python train.py --norm_place="pre" --init_std_up=0.0262 --lr_mult_down=0.7 --max_grad_norm=2.0
MLP neurons of a small language model. Each row is named by its layer, matrix (up: input weights) and neuron, and shows model dimensions 0-127. Each number is 500 + 50 x the weight over its row's rms, rounded and kept within 0 to 999. Numbers have three digits each.
After each neuron's rows, "fires on" lists the tokens most often at its 100 highest values on Wikipedia text that the model never trained on.

L6.up91:582484497477430517505458364428569460469496452490491479535553606466608522510565539573469529553543543518457495508483517452492487490398474457580549524543476498448470499456538452501557475430478515511571455574517465564497451522537501457585529474471428461623443495503493543470600483481573527626536518562449464479415464665485438480400524474459570521514583488526516479506424461509575516497499
fires on: "ac", "ut", "op", "ct", "ur", "ag"

L13.up309:442494609436515560517475470385463449369503460476615555475572471532436555479525492500553449496511489514481513484508604500441594557452438457471483534479420449617517444532592471487534604499468482509505488532534503570500502568452547448505419527433439491508537550464392391490473517551539467435447566552471530423509530491444600534497526511508398572460490483475435486473455469547480457531463
fires on: "it", "e", "or", "al", "ist"

L7.up452:449566515474411502503484559493480528555452549469619458460534479536533491562424442502485572440524495416371540453485519506564577489418570545578444496390531546530517527490482516518543419563514593512513455438456416521469503524545477545416470475451525457528462467548425458476562464474510451463487470570534535483440496555573469552581554531527439544396499555457462491441463585502456545470453
fires on: "and", "id", "ail", "re", "l", "il"

L11.up544:521486466479487464517530464516480438452449479505489485432452520464455500619614446447543527526520503492518567542508524453525502476413612450432563575513546500425509451492468458463564584400519469495557485539497509601507522508607437505430509435532480425505583484489442446518427573452529526505439434522509469467494564472467547558439509567462484532550491421621579392442486573509399503390502
fires on: "s", "ed", "fl", "ing", "is"

L5.up505:420434487531547471568514515489550559541478591480492494515523489575483433526607504519368566499566601455542540537434457536543578489466466474510529505430455567490542529468479535595540505435551459440500487498472494476526484551528515540536466470472515461452498601519476502521523408457541489521544525572465442445541470496487529561497470393494524545462485468504487482526491635413487567525500
fires on: " comp", " e", " of", "t", " Me", " on"

L4.up51:550466613539549396530546469430508480540475491514455513424633426443480507503451538556422626491412492480416502572636457453456492480534454518505416502574445468523608512507367433556535529437547526514557527496488474427526458507503559567481518471488487446385609484562539509450513567417449524579453434424569483561489532446429520489479528562518462606505463528463467450518519475503490478508499
fires on: "om", "am", "oll", "ill"

L11.up401:492447587435529509472494443365537522421545560495510473489610523525481454530572517534537456543484571505487459571407557596494588529494445376507503475507591474499506423526492560403441526545538423529540449475522506531423512541402560462525562555451488530493526466569500509496445464499536395465377478511510509579534423493515474544500526450453517479450454440556556617484491584541482509554529
fires on: "al", "el", "ol", "or"

L5.up604:425487458448539532544391469561442534473424549495452481547464458480511530565576587450535484577481552497451451417585504549544444469491527580485508493462547546493459443502416456518493460456535438481518495478484487506517458577433547406472495438482489439505546488387565387560511500530467509450436563444588553511538451514489507537513480429561494484482531533614459399538537460445512547444450
fires on: "e", "he", "0)", "y", "h"

L5.up78:485472508489483502449524443464525518521429436524517528508521494506508515515575525567492408426528460425483545591583508493445505449417568611454577519503487528533493466548586552420452473434526454576529481455501513577394534488481550577526466423458463540529439531510519484460528474417577536574486435625483579486561508514450504466544427465564493511570576530527491450534483460413598525420522
fires on: " |"

L4.up244:565477519449537510520414549483434556531507519483429465475469455532549571534517486449511600540543442518460477523398423508458459506432487439513556572470469571552493519471536493497457431431485404563399470501519463520446549573450528435513413498493507433474398572561500521438461491624598453487518530508592541435479591508510509514498493393521467524452460502519514509458473562524541432425543
fires on: "o", " than", " top", " last", " first", "ored"

L4.up506:486563510545579525411392441485494438501531483511537526519478498395504512511528446483506441491490481436505464499484480573468515462505578463523475437578415503500561517488471519533471481475481496572517406590513586460546410527437541514530451480539575575430515563500500463548517498539565619568415496452571491613472514529506462495496540543449415561462511506515446490450462459586552496519632
fires on: ".", "a", "um", "us", " that", "{"

L6.up31:557533530545411501515494529456512476447533517457499440494473447453510372493424560504445472534417476498495507476499488573433465544476476501494519470448535482597496568608518562475551499415511494587532525539456429594532472497515574440461491523494532566456444457580560549520520544538485518515405585491611481574537460616502507597461470509478494391501482528518519461511503508545605514444460
fires on: "al", "ou", "a", "h", "g", "u"

L8.up325:511451523468500504427448448482468429399478461443418388495510484466550485488549503491470425554505539526492561574482493535507363488420482468543500464645551548533543460408504521531410527402474457478532495568474577523601536529528455580461453464576540475523511502495506356521540462450458495525461591510503456548495481517454452477434440510482471530553436605458486574586539536592544470514468
fires on: "r", "it", "ot", "et", "ag", "el"

L4.up383:514451590465516435507557406500405441482467563457538387558562466452460502521464456503504483476474529477597474569403526470446428451501526492504499540520584525495517453528436554550556460471456561399504501592527450555466535494509478495549439460507527447465602454527469543425508459523569508501504547496549552496539462577514549474525459403493526609446514490412496502495509449547373452535437
fires on: " s", " dec", "ens", "s", " S", " years"

L5.up211:610412486466497559535464564540477471454574539460547476560609474530457512520456476479485456534435482464492533481504524548561511379431397567528547497502457463529461546469514465541454514478556495463608492392493456509551624554427456522515473530517422431616492542456488597392553465541433574469442545507481516537491456366451548554532505517471530513590510480510459492569422504413465484509445
fires on: "ad", "or", "ab", "od", "ide", "it"

L13.up473:514426577566508415464432537531429499504513551580515451519568555549468479483493478519543530515579496520554483564502440507532494503509393493602534457489453566614523530551477467464475472490514455542475381435444397537478502486531532439427484477495501466390455480412468540588447499527534506464476560530449455454495610501542546535574454511537511528426497513504405446562569587497528496368466
fires on: " had", " was", " (", " have", ","

L7.up416:517527536576524483466398478437500492515513576528492490483513461418515429513515514576483450437474507527435482532553506653498490411440545516542577508527425484567470584499484497506494493456516477516513531551518452480483506501542492422508413441496559598515441483553463394498516546485593483554492439553512483512490493538544547410405505527433536528507430462558495455508526468533569541469498
fires on: "b", "w", " |", "-", "c"

L13.up304:603579570470505435522449577406499495517540473527519520574477486633468525619560553573565488501490587514436486475450490508441577425500524460548513456552491534464594436478495449458498472481501539531461373478563615511426475550554535575566475494517495440541491499449472493387440493479490497413522502513422547500485451595416488502407403506441500504544482510458584577480511513511511519440568
fires on: "M", "ol", "em", "adem", " M", "om"

L8.up736:476580548539463505542396526517523515503471560465394536483500520530458521614501477450489483557459492493482414496519442540461467410496494498554470438424488600518481511576399557577497548524554530481498426545405491511563478582553555475523485507515606468498480515412496484445507435516487498471494563529423657428553426435501377478489456498596454492566533538490546464509459465504478483456496
fires on: "h", "lo", "y", "he", "u", " Th"

L5.up451:559447548438383517568548480459477480541414542526481436457543520496361575595548549404472540488572474527523480530472465537634577423467532449529525447465569514512439482486534579474506525528608578548531461501417453513477483533518505431485499502490423583530555602497432546576437557490526426460428516482494520465483477580486527466469524558594489591413597461525472422535543431464454491499502
fires on: "r", " gr", "ir", " ear", "ü", "ous"

L11.up321:434517512461457506524510490532474506496504453509605506506585506515486598475447481494460550458486437467475542496533607580516479444457497452537368475506457605506507501597640532460439524481519457410539498363494529503563573487419493499502550475589485373520525584520463460437499527515476476473533483481484497514492477424546518597506503463491512481499559522485435464427480614509505472529551
fires on: "at", "it", "ruct", "id", "od"

L8.up362:444541477528490491498511623461472590442555432482474538431487416543540542476436504543596485386489591455553518503526526472353491451461486533563525462527518534532467462612428471652593417492399544488538518512516516481586513525461524507442454521374524525503513548473494547543482481439486438432547450456509605478579516450555518477531456587484419473502518551550457552479569499474507503525504
fires on: " not", "u", "e", "g", "ug", " so"

L5.up28:476541503519517566486440560414502569538462576591442464484494580508499476500534486533465488513408598402527489453461485565463541442467595580452462559603576555470472460527473451455540418483596462522485439485487485474496541533474611541445425531542528479521453464488556457522518426564541528493497436573533473434514419506603539443544476392455441543446525492525465493501494523576498499513530
fires on: "In", " In", "w", "n", "ro"

L5.up83:515450579437453363495507485525564419441525543500476478454436441541513469531581497586494552584450554560541422490466512470524510456547517692421449507374447447580568509575474498454507439520382444524514451528448562448536522419554441496499445490533466468498582529412513496562544536478448505495462485590529496478494583491508488459544499510575435507513576487529583468516438435538536542547537
fires on: "en", "un", "our", "ign", "ven", "oc"

L4.up636:541475502477469468421570534531501569475510566513428422547444523507564522501494576493503480624510518450469571608438529482411473463591499398463542491531551480463502473565438559452446553528585439523539510575434492515548526493459446506484510492502550417540460494532486406441560474521467423525449432470513491506440446509502450465569498556518495501576501482416598613471622479498551494529459
fires on: " det", "el", " tr", "les", "et"

L13.up51:542554537535524407464468459484441519500549511521519511498570466514487494408570502577480488458579509433460465502474418414452451442513485506592475572407593538481533593544562678446430446512505555541477455468491484491511558400523456516526472402454523455481417507417492506477442474533536450519450562498433457503508516504502486582572495541534507501488484515487498496481457558482488514536505
fires on: "-", " (", " \""

L9.up304:516434553539460509494488463489495422572465388495482469432610554478588465527529471566440429477487536513508531466508569487484507541530495465477434489582431567482463442559635456495420596480467463543524389591552456536463501530562505596613461558424496520651411518503525498475501443495508571611485510583467499444468471482480486619421516473505486445454487413433507616550525531506484621555529
fires on: "ur", "it", "ad", "et", "ut", "il"

L11.up732:523412514427405457438588427485525496562397548457515569486446410553476492482485503446563506517541506497508451493492567570538593566457529416545574521464456518453487404534509455413513525597529420601572430419525511476480528478494539416546536449523581468560559483536498453507417390538501467503422518477469495519505500452521553520417559496503435471508484462505514556458465613453527493416439
fires on: "ed", "or", "ing", "el", "st"

L4.up220:461599533593471485498442455523482522562523501417511486481621512491484531570547516541496598429468464531471434506501425501449566539460524435487388433485445464458522390403390472513467532478525522511411482577488502529436506527498576558559481475430517529499498523457594407448507509481514595558518456512409535586534539592515506467574565418483432474507459489559461539433568499561518394548618
fires on: "is", "a", "um", "ou", "ra", "em"

L11.up575:483548478548399442569456474475495594537510522555486620499480529564421552522451496529519377545496519568499407531676449471504488506576472472582565342405518412400552529564547500585516455411519504536452616507530515544520582481471515585517448494478471473469502534407439419459451521488513514549477470532532482535495492450519490426572508540499510504542456551455483513502477558560409484420455
fires on: "ra", " tra", " Mar", "en", "ard", " Bra"

L13.up749:526383495526455534464466497440418527497474518598516461523495513488456516580586536606443527514505513554534517505563420485484445523486494472510502519551528497534521472487395573516398619559494537543475500504563362499494481530447501472391492474416418499450431507508499489510431499574445523391501539463517563473553489521452569506436496516437512503446465473569485479426491539482449446493485
fires on: " f", " F", "f"

L11.up543:525522506490518484559535569485584490531503525453542561495551498464462591461419516487464559432523490547508459533454529435429533441498521466455549453461501549488475543542447515486483478497456502356501638467538532519469530528592543484441389475512491578468448501452440420601525494394447638480397519389507467526458574500472461465562496488473606493555573463527489518450517530492443460514415
fires on: "u", "z", "le", "er", "ue", "iv"

L11.up202:444553458556459441457536522562478433480458408609486494532544498421428481489563579455527607496557509465431459499504507528537549453508461407571542498560569459586463523521492498405545623556489493523579445565461432515479513533567474467457568508525496578408556523461560588541480572471474486485456420497423542441552559548556469486570570565475500412426439420387514498442535433496459462445498
fires on: "v", "l", " sl", "ed", "ch", "a"

L11.up130:456488589564480424423566520474487506517552567505515497501449566488519426519402424515537478445533591524448616583523427509417416552476568525454551495500464484481451438613503423464422517473435543517498446424474458450456450491538467538522532438458486558582479504591523441547530532482464513516459569560619449424490415495510449453532416482524392550568536529465468501490476495477444437483572
fires on: "at", "ac", "oc", "ric", "om", "c"

L8.up397:537389578429489487536430561447402505503489577474548559466564520456513463406434564514503481418499510579467501549540464439507523454529561482518585474481467452578390437531516496471503554482529456465488493588479557491571529512441406430508454431463556556483414504498416499436610471518529504445548552522532496426546518489512482459463502547524386610539536550541485498554507511552494415523468
fires on: "s", " St", "en", ":", "n"

L2.up179:444538533544388483515427485435476535456558458454417498565551464383569488449471475531511377449536483471456483532573569499483524447507486465492513536395453470465466408413456530456478479480529580558503440429521580583492490510509427498528572508446524488514481532482450586418606519448531530533452487481540442497478564545555457535519567512433483552499543445499434432478469605571529518507536
fires on: "w"

L7.up171:599547372498525458595523468410488509477456529561506466449463465480497507454546458446475450579529513510557596531497602554475565590502474525496548566537534535547499447441418458414526525401531469450517480542489506512508508550631518452409366419567478541445561567478502459438467498458525615489516482497482497530581541476483496460447524383428533549566428500485457524499489541485583516472472
fires on: "s", "y", "fl", "g", "sc", "f"

L7.up162:555406498509544463434457489400558502511519501471425429457424536583509556551470525489481522535552531537497518392419558500424503487399523503486529552515563492521502486526508472558570350468485531558617472543485458602520507523480423550494428468583512492481512519545500463510434464478510492477479534467450537494445463523552461462494547444496476565509582481495494443550470465511420495563486
fires on: "in", "il", "t", "g", "et"

L6.up64:535492486513521516507520475587477466466449600477528530366536456454457480423483414445591544427547538436536488561455471486494490483475442631547415457477655618515538491570503502455522382568459473389587514549506486458489506505437504491559437568405544520513517608520512468534489533472444478515502381487539478591542486491536471437530436537442488499531514508509461518425558492508394486439460
fires on: "g", " Pe", "ak", " Ang", "ree", "pe"

L8.up572:558433561497522500465520479424662480477567499466544588475529525525584533588493448555590438563592492571446506501511536414509519507558535511470484553538424436575471504533563448547476462526550490517508416568493493520547474499530466607494549496554475501456452482477479431534409500400458582458510453434504569449466486549464483496514545447517478582475446462462472404413456476475461388524446
fires on: "et", "in", "ir", "l"

L11.up652:504493614559478495426438570521570541499540602516478475519469495442584427462514498412536359535512515550482476525487604479466437551430466535500553536459548478458424415571514398447452516529576579606424456451577361517500476548520496542419504446502460552490522524496531488486508484580465433463475540481524517473481485424462491444604529414562444501548536461515503476534581448514558571520523
fires on: " p", "g"

L13.up151:502455486523509492633514497561405495533504497460553506576576496486502500510457489549437586498407487517557483602476526458492504453494455535525522501518626511561545421526459462514501496459547473533502497526487441499464472533415450387433469507548430428583579490529455522418593516467556504482508529453479561548449544497607521523412533418549477592492560413507439572481569506552568529502549
fires on: " s", " S", "ff", "ess", " contin"

L6.up283:528459573424623532533469495522477557476489580474479437447475473447499519473501459458601465542488537554544508548484589453443510537451506554520493448493550527517481378545502405522493559470515509499468563527480463591453601497423434560433520520533508569431494475408538450452510384509469348515511539433617476526509486437508518584478527535599568480561445438459473500538523523575419399532503
fires on: "k", "g", "r", "b", " p", "l"

L7.up8:599452547545512508539478512576549483453429461524545477457438599446494481468518475486433435527564418440507383543646404487500522513501475534536507526573466509378531438576525489544423535484464526442498508520428506505504532500548549467463560497486509508537448498444491425456464463581626481508453402519549541439468472591469568504513502436516605534519485457478419477533577409542499555477441
fires on: "7", "2", "4", "qu", "3"

L9.up674:489453496609472462528484481480455506502456527529565427363633504481457479486547486451568526477534510473484501442445547517498495441512613460545440516479534503490631499536508468417538504581499576517505467480579374454562505426526546462424486440445448477573414517519412514396497467530480553490468479504477565505485429541531416557455516515514492526510459446498500544486514541580610480490422
fires on: "al", "w", "ad", "l", "aw", "il"

L2.up571:509548467580418446569477540488487500540497499507438506458552472423536468453540444536479421540642545544592490519550490558461529590526490428476595601464565541500434532534455481482476518531476509525537536483479534539488535532462526509468438440505485530569495552495523532478518486475602539479482524508554410566532416531506412451497515445483519585517549419440451546494569648457451495458497
fires on: "w"

L6.up455:464512493494459481448557499586532531597509484486375520528555499456533531473547502440460429492560472457462528484557530511373617436418494525476567505496533516606506497494482549491369510439489407508569456480474520542458583512457524546481524444524504523522579566521506537429543405374554464613456459513516498503592525575487426440444424519579461453510591535530473473494443547453589454482523
fires on: "|", " |"

L4.up83:481505508526510425535457477519456520577456513519456516532496448479414459502481458541449399451568498522394471428529579522516532480546468422549540521515446586493519533548440580465533499499459520484463467493568481547484599505461519457593414505562536558531340554519440507455492503568569558519516509467458510481516527532510484460517530504487523472552493395558565505514480587493509544564450
fires on: "w", "erv", "W"

L5.up22:496445450525497494334465505497475456421495553483521523493426428474506551519493530583489455564613480515379471528500495573505487491493404517501546451443572565564519544460432519443428423515566533492477587571535505504554461558472575464416501522427452602606577534432467516461532548444496488529538584515513501434471576451524500565586559527532472546460479427528546579572417465639550505477476
fires on: " and", "d", "ur", "f", "ou", "aw"

L11.up238:501500503466474536510549501513465430596440430441614522491508531446418514556528517542554545511527481493491545445517502448459553456395555380576500407520563496570554502435506587513507527532459463507620440521539435530433547557545446565465506540521556466470541455506595514424538448443518474458478485477475563500465455542537440548433558540492527504542518571332487457517484553524440457542477
fires on: "l", "m", "ed", "ud", "cl"

L4.up732:601536430549501445571445485511388501455478616431526484458502363503585560432549437536494479503487491534502471477563584542533548500470492589568550559493500489513574483568410567554431469552455505573590499506507567466580531532471524379445486420540486550461464478491557484411506508424453513531497471524546496563489466573550445454536457413463496497375528401485482473522475473435506541483511
fires on: "w", ",", "ly", "s", "–1", "gr"

L7.up173:506472515460525581461490522410512443455453475447466466493472527436531560525428582373582553470511478544355540526554608601574440465476528509520547551592474474500486559536537528488436489446548491436501512533473507498484534477487498511543480458461481477544510452519532450448484559478649475521496541559437575485451482517521546431507527507507533491544478472415487399560455578562499518524583
fires on: "ch", " Ch", "ect", "it", "ct", "ish"

L4.up520:485509447560452488496474511499523450542583426538566501475404425503533503418596546524406533472614417543470431473468519442543456468528460524551604517399526507606617507517501543503465546427544585506524447559496516614572537396565529566511502548484577540460505507423498463457527485517458484534454499559486564606490560510441510499513532508421460476484497563476489473396498565493491521530489
fires on: "-", "old", "ir", "ted", "ail"

L2.up577:419533516527505544566514462648443529496436574509435527469518474409430542539512483512456558490499558547477542490582523491577520509465552496453450575478638563507550527479523533431343622482475501449570432516461440400509462470481508513556440526522518471440531524420567466573406467490533507535462461500509554546504516412401477514469464583486418550529513383494453425497582538440399519524515
fires on: "ens", "pe", "re", " Pe"

L4.up712:425456555495519474542495425526535547478418439479456423630557471511470509475538566554491505480480439494484547547527585552504480590467446527542585452493512549451565511628519502462423528514476403541526421521525478543407506594521528469520432453513409494507444564426532558543491518410562481509484490517510535521585447554508559461448438491536488547528530534507492477458551399425553514420444
fires on: " |"

L7.up663:517501509630455542478581517465472471470411543489469494490459543541493529479507531508493454535528466519503522520523531598450437489506470476533516522488508587510465547548448487512557508461479531459416529498555367516471529561473531431488559450543520531528432478429503583491509471440383558435467616485433410450608492549498546525324521538507528495476491558528474530490560507472454533550484
fires on: " f", "f", "g"

L5.up512:471575479429519449548545513521494442596578550469498532435498551529468514522598542487504563379545548462434389469547539537578575512424430481550549550453494512484530543582501599532469480508545449555514476512485516581519554542540474537505499439556441506491430403384487515525553528446492543534476486440491485520478502441558526501521505517514378523568567608402424423507438577436432463550492
fires on: " (", "ous", "-", "is", "ev", "e"

L11.up304:428499491578470452516463509449516446495460523503479506449548554560439583523502537544497552460511552442514495532530417421607542539567489427443558540456539546432424534642462516502394501521534522538477398423382538506539532539521398461522422372539560500462474542422437531501481500533473499569455462385516442520524468463479434449518529494601486624523594508552446491551518461435506421558518
fires on: " (", " un", "ey", ".", "n"

L8.up127:546505520552443531494558485476522525505452498474515437477512462553435408586508445491529527461553486503514572439549567493453541524495421439502517617544507506522460444619446531513480460592514392523449416470577588456515519610470498569448568554469452447597511488552403431527543416422548549467481492479512441535574449383524524492416464498486658495560507459465455457477557581490453513440524
fires on: "w", "ro", "b", "ard", "y", "P"

L8.up275:558471551539448487493552485444451485372469428398533552442589486535477467511538471470464564475518509544477507531598549437478462478514565465468558586493528613550473467467454439505541659457537476511566535517485515548437521475455438593544458376594493512483483497373440474526610495478542533388567461511564526337519506481479548466562455559433472472514501410476551513483453476569507426469476
fires on: "s", "en", "om", "-", "."

L2.up317:437486510553460495512609468504399487499553544519493474609444519525569492561474504566476472427549430471434479451480484555484524593408503465516494513392550448482526479544521547643486540485534605484361508542500482464449402491417570498561532457473545469419448567553490505510489551502498504573505514517514572549483486566499468500565473472381487480504524455573491436497394458468400534402482
fires on: " v", " cap", " inc", " acc"

L4.up449:542514535446467538517514469529410526507417535482396523574476418589523483465580447446480578471505544456455612557474469507545497469443560459468536408495557527478490491405540497537493474476451466461566515494535458557568542560400510473592461403517411555468471511467457526448469525503497517488554469477438516406532463584446541561491511553472552501485534517430390487443582492570500459443540
fires on: " School", " cent", " Cent", "nd", "all", " head"

L13.up594:491499571523599524457479483452436433417527507515446560540544563518550514405476470487556482510555487553514430630549440493469473516411477449540507416516506409486471531640466487461526492411440554451497437586514515421439537464438545584536472472484428486579501536495545448405507550531552497439523588540468580471568540483510468395470549477484522472540600499475552443510522620480511553431483
fires on: "at", "it", "ch", " col", "um"

L6.up542:445542523531561511474413512557446567501459456466477560530438486550499488536400489549432514508504506507457553501560452516447502504375495528523470454511417535425441435475538491554436555495550472429425510505421524519482485491487503504499528391463537544600565480434513439532665613515526667525490554419490471588529471629464516525462517485475458576530433547516513546559520493551512428484516
fires on: "um", "op", "a", "ac", "field", "ag"

L6.up124:557512515495418553461465561472494429555452430527394521459544511410506447571495519471482489540491587516498446435515461490413547509507538561552412432462506514501514507504501494517612465474490472500505597512570489532433470504521680539516473539464465524538511505578472498463487513443496496574409518610570472470440427570505437455484476543482447464603470473442519464538473525531625537533500
fires on: "g", "al", " of", "z", "ch"

L4.up68:397407492546508547522421563477522509577364519430639424492481503587553380493535417446595374510528491461477445548486512488458503537581528454511517609483472524487521468475477511517512512541493513416578593405512490485567505431462457446548487536512555490519517501462480516435451472418476475533493431564574460463449547603567585556473439518455477524555472491512520519536486518541497439461464
fires on: " as"

L6.up294:489536559528547475585507450415525584521457575559490561462477367546388399494639523479462537457540565476515467394486481578543497495534515546430458527567510451509402502557453592537587487531542506463499490560556517509533487495456472556495466468465463464484495539430463471526539419565548506475408529514504476485529469549473465508511466509453459543474540486626527436557422541485547507563534
fires on: " Wal", " Har", "ro", "al", "w", "h"

L8.up554:476411527534516447476526500497509425399504587453485461513445361529536513575477550386493426527476615490551386647498458535484513477445451539514467511516501624510479490543502466555426583446539577476527516432490432463508463601551522529472501530460552462492487529518521529435504509467512459481460494513517549414518347463526522454507462477521477525488546534477509464507587547520602504579503
fires on: "g", "al", "oc", "ar", "u", "or"

L8.up414:560499512501495510485446546440462485470358484439468548507578463411430560483518515544508519579474556566407500473450443508523395580539488542457496589427546519523434504519506486442508399485406502577473530561585502586534362459513506445476567539468433571581516546480530457534478466491540402452557485457622489445507496440518567536539450464477530500536548428462464524565554568600443506472426
fires on: "–", "–1", "ur", "en", " and", "n"

L11.up443:473532497542532517528552585569566495477482459408552496542484464371491528517465444488572532470465459452454541492597578570484533411497432460565472431576531451551552532533455569569551574536511532529570542372479483452488417548465507580476480542460532534602465526478540462616422525380429542397417486455494450527516454472555471554602516501512517444489443524516406577492588528529410477489501
fires on: "g", "u", "am", "z", "uck"

L2.up105:560540487481584589523384441484525468482490529511459409512553485458463482521525489549485444389488477537471488465443463562460428557528575456535384533390600520560487437591498497583569521525451525442544484425508476479556553421432564518482506473517566485572449564518515464593538388557532527504447459519507517577480542556428459432466489596554452431453516442451462459439478546540554406485497
fires on: "le", " one", " le", "er", " each"

L2.up507:471520462462531495517474520538505525576433532536459498440577414385533516452480479565511439476570522451464527490463600607515545513504429446497500545468519513473625530470378434487540463442578521528475456544568486485462522439526557482571466461593534499481479607513502585470515479501516524504485483564590529570588435469437562390535482343447475574512494500469506449509483564536433540505562
fires on: "w", "l"

L13.up308:531503477553510497522510494542556483506482501515463408512472517556476500470495527565469438501509399512530543409586496566417412458586456472503504468462474489512437469515543405393532437537551628472524505394556539502435521489491488430491536545529495533475594554500438496523474461434518444403510571515481562552476485517446419517511413424472497487491413507531476499410425542455473476551507
fires on: " S", "ort", " tim", "ed", "h", "o"

L7.up97:528463523547527432449535532495528462410450514486391446475500555464635445570387556495424546496541506519450426458623480486437504516506544517493494513518580577453549468545449477528487482455414473488520501539531486522395466556480520575505454399481438524529536484558451472525509597488419498610553478493586417463479478441491586543537501473441455459570490514485524483488532441534497561454525
fires on: "om", "us", "oc", " spec", "ou", "re"

L13.up515:456599623547472533544458450399524491482399565441502447502471562573473474512508450423486433592547526468552404598478486540522624529423416409520533579565501471476525438484510517454379469564587471465550463536549536401530474545473451554545499467464535582499604480463462501485526468442525509524429365538457538560444475494508509535529486493538438487539496507522517470521500515583490555430491
fires on: " as", " became", "ted"

L5.up25:514518442528633434539485431466471497509423588492489483543486572540417477555603525470525558465463483563482504392549478496514554466527513566521536529600476595506489478543498550497522501524477482473589513516489553554543427446593505454465549493516531478530434586506449455583415386487572526512371514522519522560481496474468493483409418552441471501439529427436427520473504586577520430511527
fires on: "le", "igh", "our", "er", "or"

L6.up28:557493493435547506469488584430572458519515400507451543536508438454446508527518439507476497573518518439516539611462405500450514481412487538559542435465552515449490452515458546439542554546411482451445484434519549531396625572408564535529588484513463388497554504539515496425457524574518500438536417564477527539431513559448550466374451572450490519394510574477509527470581619549530582488498
fires on: "em", "um", " hel", "om", "am", "man"

L6.up282:535469539408472480498540471508489493508482441477612549534489489492573392583538589457374501470479522457399502574527466509534542543548518467450491419537523515481520498565482551492550484489485568587419430522439549442619468520512556598483392503564456472505514501461409574513557532463541533554499557515458608453472521454562414467514451521484455409564463476491515496499568478591588525468415
fires on: " year", "mp", "ric", "at", "rol", "adio"

L5.up466:495490528543521447521494404422506483537543534481534504525442565482464586473519400432447495552549432403586487617538534503503424514529521502515569440552485445471477540488520538531493610453487441472433493565462533498545493515502479452558547502466525408444439498526502484469505456534572589508563466530589526427453402474381523518539492438544545502505466522561517466432494461562490453503478
fires on: "5", "2", "3", "6", "1"

L8.up137:505502531557527439469577468492483453506478405493525511510512580553472477539487562423495482547539496419575517543461483516537532515540518543466458507541444527416607373554508508469486529490486550414507503517408475537492493533492496492548566414515481543476500520526564530497572455480488575557567479595456572447529492429452533593447462430559562530490570540525517426492475520573432481518452
fires on: "r", "20", "N", "0", "19", "l"